{
  "n_head": 8,
  "head_dim": 64,
  "d_mlp": 768,
  "bias": "all",
  "tie_embeddings": false,
  "init": "normal",
  "init_std_up": 0.0314,
  "decay_fraction": 0.922
}
MLP neurons of a small language model. Each row is named by its layer, matrix (up: input weights) and neuron, and shows model dimensions 144-239. Each number is 128 + 32 x the weight over its row's rms, rounded and kept within 0 to 255.
After each neuron's rows, "fires on" lists the tokens most often at its 100 highest values on Wikipedia text that the model never trained on.

L2.up519 [135  95 152  98 188  64 115 178 119 134  43 119 111  98  74 110 108 106 125 163 171 125 114  90  55 113 148 124 185 117  65 111 130 123 116  58 125 113 135  43 181 134  66 180 133 181 133 149 134 169 130 122  94 132 118  97 143 108  87 111 134 152 153 132 116  97  99  77 111  90 117 141 207 136 171 105 117  73 119 168 111 123 144 124 133  85 111 118 174  75 119 135 144 104 166 184]
fires on: "-", "\n", "n", "o", "2"

L4.up592 [152 115  97 102  65 135  95 127 145 175 117 150 117 122 150 117  90 112 167 138 118  75 169 122 114 156 141 122  80 111 118 120  99 152 112 120 106 128 132 124  60 163  92 169 121 129 147 138 138 106 156 145 126 176 165 150 138  71 108 158 108  84 104 128 112 114 128 141 175 132 186  67 120  64 144 137 125 170 139 135  20 150 157 142 162 152 152 180 100 127 119 116  70  65 106 138]
fires on: " of", " /", " by", " in", "-"

L12.up289 [136  68  98 134  92 134 138 121 129 136  95 156 141 147 137 117 116 143 100 138  82 169 110 161 142 184 137 173 102 108 137 125 139 109 118  98 109 198 163 140  69 132 121 139 125 122 100 119  89 113 116 102 213 101 129 114  87 104 161 173 133  79 172 145 195 115 117  89 103 101 140  96 211 108 154 132 136 101 114 167 131 137 176 130  98 136 128 140  83 100 133  80  96 117 179 177]
fires on: "t", "r", "l", "d", "p", "c"

L4.up19 [ 87 137 145 136  70 109 139 122 116 130  83 151  79 206  67 146 129 130 124  78 138 138 104 144 130  76 117  97 148 151 142 117 173  84 125 146 111 113 119 108 184 113  77 118 119 130 111 128 112 113 115 180  62 115 121  82 141 117 173 121 134 107 115 156 142  66 116 129 209 179 124 139 156  63  80 120 153  95 124 147 130 188 105 112 150 105 127  92 136 127  63 126  13 159 140 114]
fires on: " of", " were", " are", "f", " following"

L12.up60 [132 116 115 151 128 123 148  93 176 141 101 165 161 169 127 121 163 146 110 152 108 106 171 159 148 192 102 148 144  93 144 148 162  98 181 118  64 168  87 183 100 143 175 111 117 130 163 177 138 119 101 129 169 115  58 138  67 104 107  94  59 178 163 160 154 125 152 107 186 135 139 106 175 113 108 171 144 158 113  98 153 148  63  99 122  97 120 156  96 147  82 119  93  91 138 119]
fires on: ",", "r", " be", " as", " is", "d"

L3.up164 [145  77 124 124 114 124 146 111 132 136 109  99 122 113 154  79 144 138 117 113  81 119 114 186  64 128 133 133 160 145 173 142  97  70 115 153 105 114 143 134 117  98  33  97  92 100 174 116 155 105 111  66 122 173 138 117  80 138  96 113 162  93  94 113 146 134 113 134 156 155 130 136 117  78 114 114  85 108 108 155  63  67 129 130 120 160  98 101 134  97 149 143 115 187 136 131]
fires on: " after", "y", "ough", "ly", " by", " so"

L4.up689 [152 118 138 119  75  72 119  89 159  47 150 185 107  84 115 117  92 132 111 114  94 116 165 158  84 126 115 131 185 131 141 146 133 162 118 143 123 153 124  93 152  91  57  96 118  80 139 113  95 122 144 158 110 117 140 154 102 125  99 139 122 123 157 145  86 175 109 202 155 140 181 108 137  68  95 122 107 144 183 156  68 179 103 146 137 127  79 149  96 189  78 113  80 155 133 113]
fires on: " for", " of", " on", " to", " into", "-"

L3.up307 [209 109 126  77 139 135  82 103 125  57 130 164 135  80  64 101 116 135  61 169 137 151 142  86 102 139 134 152 134  77  81 101 175 154 146 132  84 110 148  95  81 153 114 156 132 154 132 104  75 136 117 137  92 126  75 128 137 112  90 135 152  90 131 120 167 185 132 131  97 150 202 122 141 163 133 140 110 148 112 132 112 123 127 152 168 125 130 161  86 143  85 103 122  86 123 131]
fires on: "---|---|---|---|", " of", " led", "p", " on", "c"

L6.up721 [113 139 132  99 173 114 142  83 199 104 113 201 111 108  93 112 114  84 128 182 163 159 143 187 111  78  99 162 211 117 119 151 139 128  97 119 147 143 138  84  93 171 127 153 157  95 142 118  83 114 115 124 163 125 135 144 150  30 144 130 127 167  82 132 138 112 147 100 115 162 164 111  78 106 158 125 140 137 130  82  80 109 127  90 123 167 188  82 112  52 154  82 143 100 162 150]
fires on: "l", "c", "lat", "na", "o", "li"

L11.up376 [148 104  89 152 102 104 160 101 154 162 142  73 148 152 117 180 134 103 102 103  51 111 119 130 148  78 124  91 111 156 151  84 147 185 117 132 189 103 120 166 148 143 158  86 141 102 139 151 118 147 177 112 119 153  42 129  98  96 156 126 143  92 134  85 118 112 182 131 102  37  78  89 123 122  64 197 162  70 117 120 106  87 138  88 119 127  90 118 140 139 167 115 145  89 128 180]
fires on: " re", " most", " dis", " un", " more", "re"

L2.up694 [159 135  93 167  76 111 116 148 130 105  42 235 149 116 161 104 137 131 146 140 147 136 164 113 160 193 118 147 153 144 110 117 140  95 157 114  89 127 121 155 200 120 163 200 100 136 137 121 132 130 107 128 103 129 174 127  96 179 164 111 120 133 138  84 113 143 130 139 106 127  54 120 117 133 133  82 176 113  77 108 146 149 167  77  95 105 146 187 122  48  87  88 118  82 146 100]
fires on: " of", "e", "de", "te", " to", "exp"

L4.up197 [106 143 150 136 125 124 119  89 103  94 114 163 125 101 136  83 106  28 159 106 121  95 164 113  94 140 125 120 152 129 137 136 140 102 164 108 122 150 110 151 124 136 133 125 123  84 137 140  80  72 113 152 139 139 138 119 157 158 178 157 112 127 242 108 135 103 121 120 141 153  96 153 158 154  85 124 112 109 105 103 166 110 127 127 123 108  92 153 133  40  93 181 224 123  86 174]
fires on: "o", "er", "a", "e", " host", " other"

L2.up663 [141 123 155 115  88 133 102  74 130 143 172 133 154 157  93  99 108 168 147 108  94  96 131 128 130 183 142  88 143  98 177  96 150 153 100 134 151 186 107 109 171 137 177 109  99 184 183 185 163 169 121 225 147  66 126  78 113  72  50 114  86 114 138 178 121 167 172 128 149 158 109 179 120 108 148 156 103 143 172 121  98 155 157 125 185 110 135  92  71  90 139 126 145 178 141 123]
fires on: "at", "le", "et", "in", "t"

L3.up40 [102 203 133 128 101 120 129 103  87 120  98  95  94 133  91 120 110 132 112  87 180 148 126 152 167 186 137  56 122 176  65 106 154 115 145 152 120  99 106 113 130 125 186  97  95 102  95  88 129 144 195 159 168 143 134 130 129 109 127  92  75 126 121 169 122  82  47 113 183 119 138  88 110 110  90 130 187 100 108 136 155 105 133 129 166 144 148  96 129 114 162 139 117 134 117  97]
fires on: "y", " following", "s", " only", " of", "e"

L4.up602 [149 135 157 124 159  98  85 116 136 117  72 155 143 160 128 177 140 160 104 136 130 158 107 122 133 113 175 140 108 114 142 180 119 125 117  93  97 143 133  89  88 160  78 145 165 130  87 124  95 127  93 157 106 162 139 141 122 141 101 165  86 154 145 129 163 121  81 121 134 167 163  94 138 128 134  93 167 155  77 186  75  75 203 115 173  92 117  77  90 103 123 148 146  96 131  94]
fires on: "d", " of", "ed", "g", " goals"

L4.up736 [110 117 130 141 116 142  89 125 150  33 128 139  96 129 174 129 132 144  71  58 105 121  72 148  84 136 136 117  83 218 124  98 103 157 127  75 120 147 153 132 169 152 150 134 120 119 142  95 151 158 188 168 118 150 142 132 114  64 177  91 128 169 151 105 132  88 157 181 177 165 140 135 137 111 110  97  99 112 102 143 142  95  93  73 124 173 130 126  99 145 100 107  70 120 114 119]
fires on: " of", ":", " by", " ="

L3.up168 [170 121 137 124 139 160 173  80 128 101  59 168 159 133 145 121 114 100 105 171 128  71 150 115 145  64 114 107 121 135  78 111  98 118 185  78 101 108  67 109 133 197 136 136 104 213 183 139 169 151 152 108 129 181 124 116 165 149 147 164 135 104 153 206 121 143 137 101 136 107 161  99 135  75 144 136 110  68 157  98 124 147 102 132 115 105 156 146 118  61  90 186 169 123 111 113]
fires on: "id", "n", "d", "on", "te", "ke"

L2.up268 [183 138 128 102 121 134 133 101 157 106 113 153  95 145 149 122 111 106 143 139 144 154 111  79 115  99  90 119 117 146 141  99 105 110 161 142 110 105 125 114 100  95  94 131 131 172 179 149 153 177 114 123  81 225 173 144 145 124  81 174 178  59  88 133 104 151 112 114 111 203  91 169 115 182 151 145 228 113  70 192 150 141  85 152 123 125 143 120 105 177 162  51 138 129 104  85]
fires on: " of", "d", "ult", "sion", "n", "ne"

L10.up319 [109 149  83 112 105 144 135  49 124 147 125 136  66 122 126 101 117 149  99 118 150 119 116 118 102 151 128 161 101 130 108  92  94 118  82 160 120 106 122 107 143 114 128 103 179 136 140  92  67 183 159 172 128 146 102 118 149 101 161 166 109  27 132 141 133  96 135 105 101 120 146 152 178 171 100  64  97 116  42 137 141 114 192  99 129 127 150 160 127 155 121 141 139 194 100 121]
fires on: ",", "-", " a", " |"

L2.up652 [117 113 160 144  98 159 139 150 150 134 106  77  86 159 135 120  88 146 126 139 118  88 100  79 121  37  88 191 132 124 101 102 110 148 180 166 146 139  82  97  70 122 181  99 196 155 108 171  97 171 124 106 157 211 110 170  77 103 141 156 145 199 118 128 142 114 162 116  92 156 135 133 165 133 123 159  81 104  67 188  91 139 100 150 156  99  67 114  99 147 120 150  71 139 124 141]
fires on: "er", "n", "d", "in", "harm", "ure"

L4.up541 [101 126 154 122 144 133  89 160  68 186 139 138 111 100 129 120 117 117 188 120  80 185  86 129  58 117 163 172 113 120 125 136 153 118 170 118 114 104  58 127 142 187  51 114 110  67 156 113  81 114 170 118 157 194 145 111 128 182 124 133 186 150 137 103 154 135 101 155 131  78 166 113  69 103 135 149 136 120 138 167 144 101 109 162 128 101 114 100 137 144 140 110 155 138 130 170]
fires on: "t", "d", "c", "g", "k", "cu"

L2.up530 [122 132 170 139 143 171  94 167 113  35  62 166  99 117 133 173 108 185 149 100 180 183 146 127 109 162 126 170 130 137 162 162  70 117 151 122 110 129 114 129 163 104 130  47 103 131 117 114 139 172 100 111  68 155 158 170 141 148 187 186 140 100 147 102 135 139 129  74  91 166 118 146 152 142 186 134  94 137  93 132  74 149 146  95  97 114 113 132 104  28 159 140 168  90 151 184]
fires on: "y", "ur", "i", " of", "er", "ic"

L4.up520 [122 119 102 104 113  81  72 164 172  66 162 127 160 138 136 130  94 174 154 174 111 144 118 110 123 145  85 145 135 136 129 124 101 134 138  19 123 123  97 183   0 124 138  82 123  90 153 157 155 107 111 160 139 117  99 174 104 174  94 143 141 120 138 150  66 167 123 122 140 108 140  88 115  87 124 142 147 114 171  58  83  96 112  93 104 108  70 143 144 170  67 112 106 200 130 148]
fires on: "=", " from", " for", " to", " Sho", " du"

L3.up432 [ 91 114 126 102 122  94  99 113 113 156 177 126 149 151 148 118 170 162 128  99 116 175 114  64 116  91 145 103  87 119 149 152 146 219 196 105 103 150 100 170 116  97 150 125 129  93 131 176 157 104 122 141  95 135 132 123 145 187 163 134 137 171 104 137 121 156  33 160 131 169 149 178 115 187 118 143 154 124 187 110  97  79 132 103 148 141 115 120  57  78 149 105  97 220 140 158]
fires on: "ing", " of", " or", "ed", " to", " than"

L2.up687 [150 103 142 119 181  52 102 112  61 204 141 139 134 182  47  78 192 106  77 158 131 138 102 127 117 118 110 141 127 168 129 144 147 142 108 125 122 112 115 136 135 110 144 131 138 160 155 139 172  70 145 115 101  92  79 161 125 171 171  97 135  59 142 128 127 106 142 151 128 166 108 116 118 131 121 159 100  81  97  96 140 154 147 195 133  87 183 189 142 168 108 126 137 101 138 152]
fires on: " of", "ed", "d", " hit", " released", " directed"

L2.up167 [177 143 151 144 120 182 119 101  62  41  95 137 120 154 138 139  97 184 115 133 117 104  65 144 127 159 121 120  96 146 131  67 134 146 104 131 140 161  86 138 183  83 109 110 105  84  91 135  99 117 118 137 131 127 174  96 106 118 160 136 173  90  94 136 131 152 124 139 158  84 159 119 134 139 138 132 102 137 116 169 105 167  67  95 120 126  98 163  66 127 157 130 138 110 120 134]
fires on: " by", "y", " of", "—", "mi"

L2.up2 [165 114 156 207 114 136 133  75 113 143 117 171 153 103 162 158 115 154 169 159 103 212 107  86 122 128 140 133 175 120 132 133 143  88 144 118 105  87 107 120 176 145  94 163 135 120 194 142 102 122 117 165  99 151 104 145 171 111 127 127 141 152  85 108 160 124 131 125 130 141 142  70 104 120 175 182 130  65 111 137 133 144 118 129  76 121  78 131 142 153 131 102  92 109  85 111]
fires on: "k", "ing", "d", "ban", " serving", " leading"

L3.up317 [135 128  86 157 173  52 154 103 125 111 124 129  76 206 145  89 103  74  95  95 111  98 106 114  88 136 117 167 131 185 152  70 136 121 105  80 171  98 139  82 160  68 148 135 143 154 117 187 153 107 108 143  61 131 152 102 116 137  99  86 136 113 136 160 156  99 157 159 168  60 115 178 154 165 152 116 203 109  62  81 123 114 176 129 125  68 154 136  86  83  93 146  95 105 129  84]
fires on: "-", "th", "ly", "the", "le", "li"

L4.up593 [117 136  73 110  13 112 183 117  87 126  84 144  81 134  87  99 107 135 107 153  92 128 128 141 145 150  39 106 101 119 165 123 159 103 113 110 176  87 138 124 106 134 171 117 140 156  75 116 108 186 141 164  92 162 146 101 172 118 145 101 107 154 119 127 132 157 138 125  79  86  78 191 144 106  85 147 185 130 160 104 113  67 124 144 185  69  86 196 148  99 127 131 121 123 124 116]
fires on: " more", " two", " separate", " own", " one", " other"

L4.up704 [102  89  97 130 158 108 179  95  62 133  81  76 145 187  80 118 129 108 116  89 119 115 122 125 102  56 140  85 111 100 136 145 161 115 112  90 134 240  70 119 131 152 175  78 188 149 138  77 118 112 115 138 120 152  95 185 111 112 169 128  72 111 119 134 148 131  54  95 168 169 139  59 125 144 110 128 121 103 111 137  93  71 152 149  91  19  88 146 208 188  83 125 128 137 105  99]
fires on: "ad", " directed", "d", " film", "ed", " video"

L6.up129 [ 88  98 123 126 115 110 121 137 165 115 139  96 140 108 146 114 131 171 148 130 138 120 138 235  94 116 166  95 177 186 140 177 181 122 174 165 141 147  75 174 140  98 117 118 141 144 146 126 150 126 124 115  82 122 104  89 105  76 132 139 116 141 161 141 154 131 144 144 126 192  41 132 143 112  94 128 168 128 214 144  91 109 115 129 147 146  98 135 152 109 137  83  74  91 170  75]
fires on: "s", "fer", " so", " with", "ough", "0"

L2.up85 [112  89 158 103 103 120 136 126 143 127 101 129  63 124 138 108 158  91 136 100 146 161 156 134 190  99 100 141 122 181 148  45 116 102  84  97 180 130 155 162 130 161 140  99 134 160  99 120  77 176 115 149 145 115 127 113  83 129 167 126  95 105  71 120  96 156 133 107  80 107  96 157  66 187 118 103 107 197 146 159 111 122 160 112 104 203 128 163 108 109  65  61 169 104 145 155]
fires on: "s", "y", "le", "st", "mi", "la"

L4.up61 [118 156 115 150 139  56 134 139 181 123  89 120 165 137  70 149  89 153  72 177 144  95 173 116  95 179 155 108 127  99  94 159 126 119 133  91 159 127 207 146 144 137  47 101 121 136 172 123 122 155 127 144  90 137 124 183 110 135  85 119 150 138 141 135 113  93  91 111  68  98 132 125 174 140 146 139 105  72 149 177 122 127 135 135 148 124  85 194 182 126 173 136 106 108 150 163]
fires on: "-"

L2.up249 [ 99 125  96 147  75 101 114 179 127 107 119 140 143 148 105 173 105 106 177  85 108 165  81 135 123  87 120 127 102  86 147 115 186  67 133 146 174 103 100 113 141  93 131 112 177 175 148 139 128 137 146 136 132 126 117 106 106 137 101  62 141 136 168 122 181 110 107  93 112 150 135 136  78 148  94 104 130  77  55 119 101 129 126 199  94 125  88 115 126 165 161 181  53 113 167 121]
fires on: "us", "d", "n", "ed", "th", "arch"

L4.up233 [104 160 153 147 173 137 112 127 113 134 111 115 145 102  81 139 177  39 142 157  51  72 124 119  74 119 144 159 166 115 116 104 133 149 152  86 122 115 104 143 118 129 102 134 118  74 145 138  25 133 143 156 154  94 164 132 150 165 134 166 153  92 146 165 174 111 127 168 122 120 176 151  70  88 149 135 141 117  81 192 164 106 120  51 152 165  99 173 134 146 132 188 158 219  94 162]
fires on: "ro", "er", "me", "lo", "o"

L4.up287 [118 112 147 143   0 105 108 136 152   0 132 196 104 113 123 103 106 120 139 159 138 116 140 116 112 109 141 130 126 103 163 105 140 171 191 110 134 117 132 115 130 117 111 137 116 138 132 154 123 114 116 110 126 119 136  84  92  95 129 117 148 106 134 152  94 129  62 151 200 132 146  70 114 123 161 119 106 104 148 131 119 131 132  73 208 148 126 115 152 195  38 107 118 123 135 118]
fires on: " of", ":", " in", " on", " from"

L2.up447 [135 210 130  93 106 143 138 102 117 169 106  98 124 190 183  60 138  91 125 144  89  91 137 136 142  91 114 163 108 179 107 126 162 129 138 163 124  86  79 104  72 128 131  81 172 127 145 141 130 152 125 144  85 124 114 151 104 129 140 107 134  89 132  91 110 160 135 149 192 154 129 105 142  72 123 131  90 102 147 110 128  80 103 165 178 154  92 119 165  81 158 167 126 122  98 151]
fires on: "id", "in", "n", "th", "bl"

L2.up261 [112 107 127 150  96 110 147 104 142 176 139 126  93  64 120 129 130  58 104 128 161 106  71  77 104  85 125 114 134  85 159 145 116 177 151 109 108 113 138 118 150 123 171 130 143 115 171 138 166 112 112 148  93 143 151 109  95 146 134 110 115 167 113  80 198 133  99 107 186 136 137 148  92 179  84 164 118  94 110 126 113 126 162 121 177  91  48 155 112  96 140  76 140 135 140  97]
fires on: "ovich", "ed", "ing", "s", "py", " control"

L2.up39 [156 191 186 147 170 121 141 103 172 145 110  81  90 106 175  77 156  89 120 122  67 106  77 166 135  85 150 110 138  95  82 135  95 164 183 136 132 136 134 145 155  97 152 157 111 120 135 111  98 147  92 101 135  82  98 168 109 107  96 128 138 167  83 104 140 124  93 122 184 111 125  76 120  35 137 148 125 141  96  90 130 153 162 120 174 148 113 165 156 200  87 143 169  85 124  80]
fires on: "ing", "ation", " of", "ion", "es"

L9.up297 [150  91 116 172 137  53 147 132 129  85 152 161 124 118 155 153 129 133  91 184  82 112 103 104 103 192 146 141 166 120 123  86  55 189  64  98  96 145 134 117 132 101 100 155 177 129 159 118  69  82 113 119 132 111  91 130 116  44 164 147 144  91  79 145  90 123  88  98 132 168 149 107 162 169 119 138 140  86  65 115  86  92 122  81 147 171 129 148  78 118 155 131  82 134 108 102]
fires on: ",", " a", " in"

L3.up670 [142 123 152 135  90 152 129 143 166 107 185 106 114 146 109 113  90 147 141 111 150 101 167 158 153 161 142  92 179 108 124 129 138  73 162 119 124 134 123  96 142 167 125 111 169 161 161 105 110 125 114 170 128 136  64 171  56 107 134 114 116 133  92 132 143 163 158 110 168  66 172 126 127 130 131 157 142 103  96 147 183 152 120 106 125 123 121 168 100 138 153 147  91 137 137  56]
fires on: "d", "er", "r", " score", "ed", "ang"

L9.up13 [118 156 170 125 122 115 114  34 140 117 168  89  62 171  88 127 175  89 137 142 173 117  69 102  86 128 157 101 140 136  93 128 168 134 120 168 120 126 117 168  82 131 148 129 105  67  94  98 172 119 108 200 133 161  80 146 109 100 191 118 109 111  99 159 139 146  83 122 113 161 158 110 111  85 121 103 153 113 154  64 137  89 122 129 142 135 110 133  70 142 188 166 116  77  77 118]
fires on: "'", "ent", "er", "æ", "-"

L12.up274 [111 148 175 125 166 191 156 152 142  47  71 190 154 120 121 137 101 137 146 133 120 114 127 157 138  45 170 128 180 140 124 164 122 190 131 100 139 119 177 118 136 112 103 134  96 133 151 134 128 187 149 114 107 149 123 131 121 142 161 127 115 131 129  83 105 183 123 154 223 126 115  95 146 110 107 124 135  80 110 124  36  18 117  52  95 105 146 122 167 134 165 123  79  97 159 154]
fires on: " and", " to", "o", "-"

L2.up173 [119 135 177 102 151 106 162 113 123 184  76 110 117 141  94 159 134 103 139  89 121  79 142 179  82 144 174 137 154 131 158 143 114 125 145 118  86  89 167 139 126 133 174 120 175 208 102 154  90 144 196 157 101 115 133 114 127  85 147 147 164 148 171  97 146 182 143 118  82 159 132 129 135 107 111 185 154 124 156 132 119  97 154 145 207 141 145 140 155 166 141 103 150  88  89 107]
fires on: "un", "n", "il", "b", "ir", "mb"

L4.up234 [135 125 143  93 123 130 105 126 158  73 147 128 129  99 121 143 201  86 117 126  89 161 216  85 173 146 135 124 118 123 148 117  88 141  97 157 178 117 151 116  70 106 181 152 109  99 170 133 130 167  74 137 114 119 177  74 135 116 121 188 100 112 128 104 127 203 123 135  92 106 168 151 161 124 153 108  96 162 134 137 170 207 157 108 142 147 142 102 177 110  41 119 112  98 136 117]
fires on: "al", "ia", "y", "yl", "ho", "le"

L4.up415 [127  87  78  67 125 150 129 131 115 131 133 176  81 167  83 107 106 124 117 168 111 222 158 184  93  73 147 125 111 127  91 106 145 147 128 159 120 168  32 105 151 173 154 155 123 158 131  79  85  86 100  88 104  70 142  77  92 117 148 194 111  64 133 149  99 134  77  67 114 135 155 134 153 143 102 110 119 163 158 105 100 127 145  91 117 127 166 154 105 114 110 107 103 104 152  80]
fires on: "i", "ia", "id", " high", " mode", " no"

L2.up114 [134 102 113 120 121 119  62  96  61 191  34 143 128  92  53 146 110 122 112 133 126 127  84 129 112 157  83 101  70 137 113 176 134  82 140 152 105  85 154 141 180 178 156 141 105 179 138 138  54 161  99 121 101 100 119 131 143 163 145 134 112 135 190 103 112 173  69 116 122 125 131 143 123 118 145 148 216  96 138  93 158 124  99 103 102 110 122 124  63  57 172 147 103 115 136 113]
fires on: " of", "ll", "ep", "e", "unk"

L12.up329 [149 139  90 134 100 128 156 124  56 124 131 114 117 136 130 222 107 130  92 170 160  90 123 151  96 169 138  92  76 181 170  88 155 108  69 147 125 130  98 115 151  92  97 156 136 120 135  91 102  92 195 174 136 115 137 122  81  85 116 124 141  80 108  68  84  97 155 113  88 104 129 131 155 176  93 153 125  41 113 166 138 105 240 110 115 121 156 150 126 127 169 158 176  76  89 106]
fires on: " re", " un", ","

L3.up74 [202 111 163 159 165 150  86 101  85 145 124 149 168 143 117  93  84 144  97 114 124  94  63  52  81 143 153 135  98 132 128  90 104 168 137 141 132 152  99 137 156 135  99 117 106  98 153 198  98 189 161  89 145 138 150 180 154 130 170 110  99 132 123 109 116 214  57 177 126 131 155 174  77 117 138  76 118 132 107 124 135 169 121  85 150 161 111 128  66 133 150 122  94 135  86 160]
fires on: "t", "e", " for", " of", "mon"

L4.up490 [164 126 147 193 119 193 149 212 113 124 127 210 146 157 112 132 143 175 148 142 119 121 169 105 133 103  76 151 139 126  70  84 103  85 151 139 159 120  53  76  92 163 139  93 100 168 154 109 129 129  73 119 146 132 160 138 159 107 173 154 105 112 145 106 129 124 139 197 127 127 163 148 184 147 104 119 124 116 157 129 141 152 134 133 132 106 149 121 112 142 114 115 125 152 103 137]
fires on: " Pro", "r", "e", "fra", " single"

L3.up62 [151 130 105  70 122 106 136  90 132 112  79 109 152 142 155 148  84 104 128 159 154  84 113 110 116 131 131 166 162 129 151 163 133 146 145 111 133 101 157  92 129 100 128 115 143 172 206 108  87 117 120  84 140  81 135 166 112 131  68 183  77  80 165 114 192 148 167 125  54 152 170 175  86  98 146  88 146  92 121 109  67 119 188 149 127 162 128  93 152 141 133  45 172  48 118 122]
fires on: "l", "ed", "b", "li", " regard", "n"

L3.up615 [124 134 149 135  93 163 180 140 180 122 132 134 116  76 133 140  64 144 102 128 114 148  79 112  98  87 119 130 141 124 137 126  99 149 104 173 130 131 169  92  94  87 130 100 215 115 170 187  84 241  75 113 138 155 157 147 155 135 134 122 114 110  79 141 123 172  77  93 204 175 112 124 101  66 147 126 156 125  82 124  99 134 149  77  77 186 106  53 102 132  99 110 111 103 124 129]
fires on: " as", " Best", "phon", "n", "ult"

L6.up527 [110 126 123  85  36  92 191 126 130  81 109 129  88 129 158 118 175 121 157 136 158  95  86 142 115  64 175 111 135 173 114  95  81 179  93  94 147 129 119 124 164 133 173 163 142 159 184 118 118 115 165  78  96 189 145 172 130 149 180 155 130 125 157 128 180  66 145 169 190 137  97 124 159 119 159  83 114  93 140 136 151  95  97 128 162 111 191 145 135 169 190 133 124 140 177 141]
fires on: " same", "ol", "me", "al", "ome"

L3.up146 [ 67 134  77 115 216 131 125  73 134 145  80 121 128 178 123 111 255 153 162 141 127 139  98  86 120 129 141 117 138 157 173 151  42 109 146 119 115  78 100 199 110 131  89 156 117 129 142 167 108 120 172 143 138 149 111  85 104 126 158 121 164  94 164 159 103 118 150 135  95 126 112 164 126 140 131 164 124 103 132 104  89  49 126 110 103 107 126 162 154 187 116 134 108 127 141 161]
fires on: "in", " of", "ed", " to", "ak", "ad"

L3.up325 [ 95 132 137 125 123 162 125  76 109 121  78 178 126 147 140 165 163 148 145 142 162 111 129  87 108 120 205 133 128  90 126  77 132 135 132 122  96 132 124 114 112 168  64 112  85 131 119 111 124 106 123  74  71 143 122 142 128  99 173 239 108 129 153 127 126 121 162 133 123 137  84 137 102 138 152 112 138 143 139 106 124 111  91 132 128 133 104 230 118 130 188 148  63 113 125 114]
fires on: "ak", "ot", "ong", "at", "graph", ":"

L6.up447 [175 132  96 128 122 130 144 170 130 162 131 140 121 137 111  78 164  71  61 132  90 133 140  84 148  71 158 123 107 144 104 109 111 111 127  70 157 120 132 120 115 101 116 169 126 136 142   0 119 149 128  59 190 140 138 174 166 129 137  80 165 130 146  96 111 147 153  89 118  88 118 144  97 148 183 146 118 152  97 195 157 130 107 124 132 142  80 170  87 113 122  93 152 137 103 123]
fires on: "9", " than", " over", " No"

L2.up306 [133 122 119  98 148 127 122 102 135 166  47 159 140 153 150  81 125 174  84 211 162 126 119  88 180  75 112  85  87 143 145 124 140 130  97 103 135 152 174  94 141 143 108 104  94 200  99 117 160 202  92 144 131 125  64 118 126 150 119 164 138 118 144 172 131 173 126 119 111 119  78 124 119 122 130  78 131 118 128 112 139 117 191  94 135 164 144  92  34  92 134 109 123 114 134 104]
fires on: "-", " of", "d", "n", "le"

L3.up760 [107 113  97 116 183  66 174 102  92 157 146 169 137 169  68 101 235 153 148 146 106  85 115 130 147 128 145 116 138 171 105 127 129 146 127 106  83  71 119  97 119 159 146 115 198  82 149 160 108 136  82 101 127 165 114 126 108 155 115 118 158 184 110 155 104 140 124 118 107 126  62 127 140 144  96 134 126  89 185 144 168 146  95 112 139 147 126 150  61 143 107 139  98  90 165 122]
fires on: "ed", " went", "d", "ly", " made"

L3.up726 [ 88 162 139 113 161 177 144  66 108 142 168 156  94 156 166 135 104 100 125 158 155 109 152 174 111 165  92 144 116  92 169 102 167 116 101  90 120 146 141 120  49 150 105 135 170 176 164 124  60 168 139 149 105 109 124 114 160 104 125 148  86 129 160 112 123 131 107 163 129 142  85 120 125 138  84 146 153 147 125 104  57  65 104 124  65 107 123 183 140 111 158 213 137 154  90 149]
fires on: "u", "ing", "ang", "ong", "ak", "un"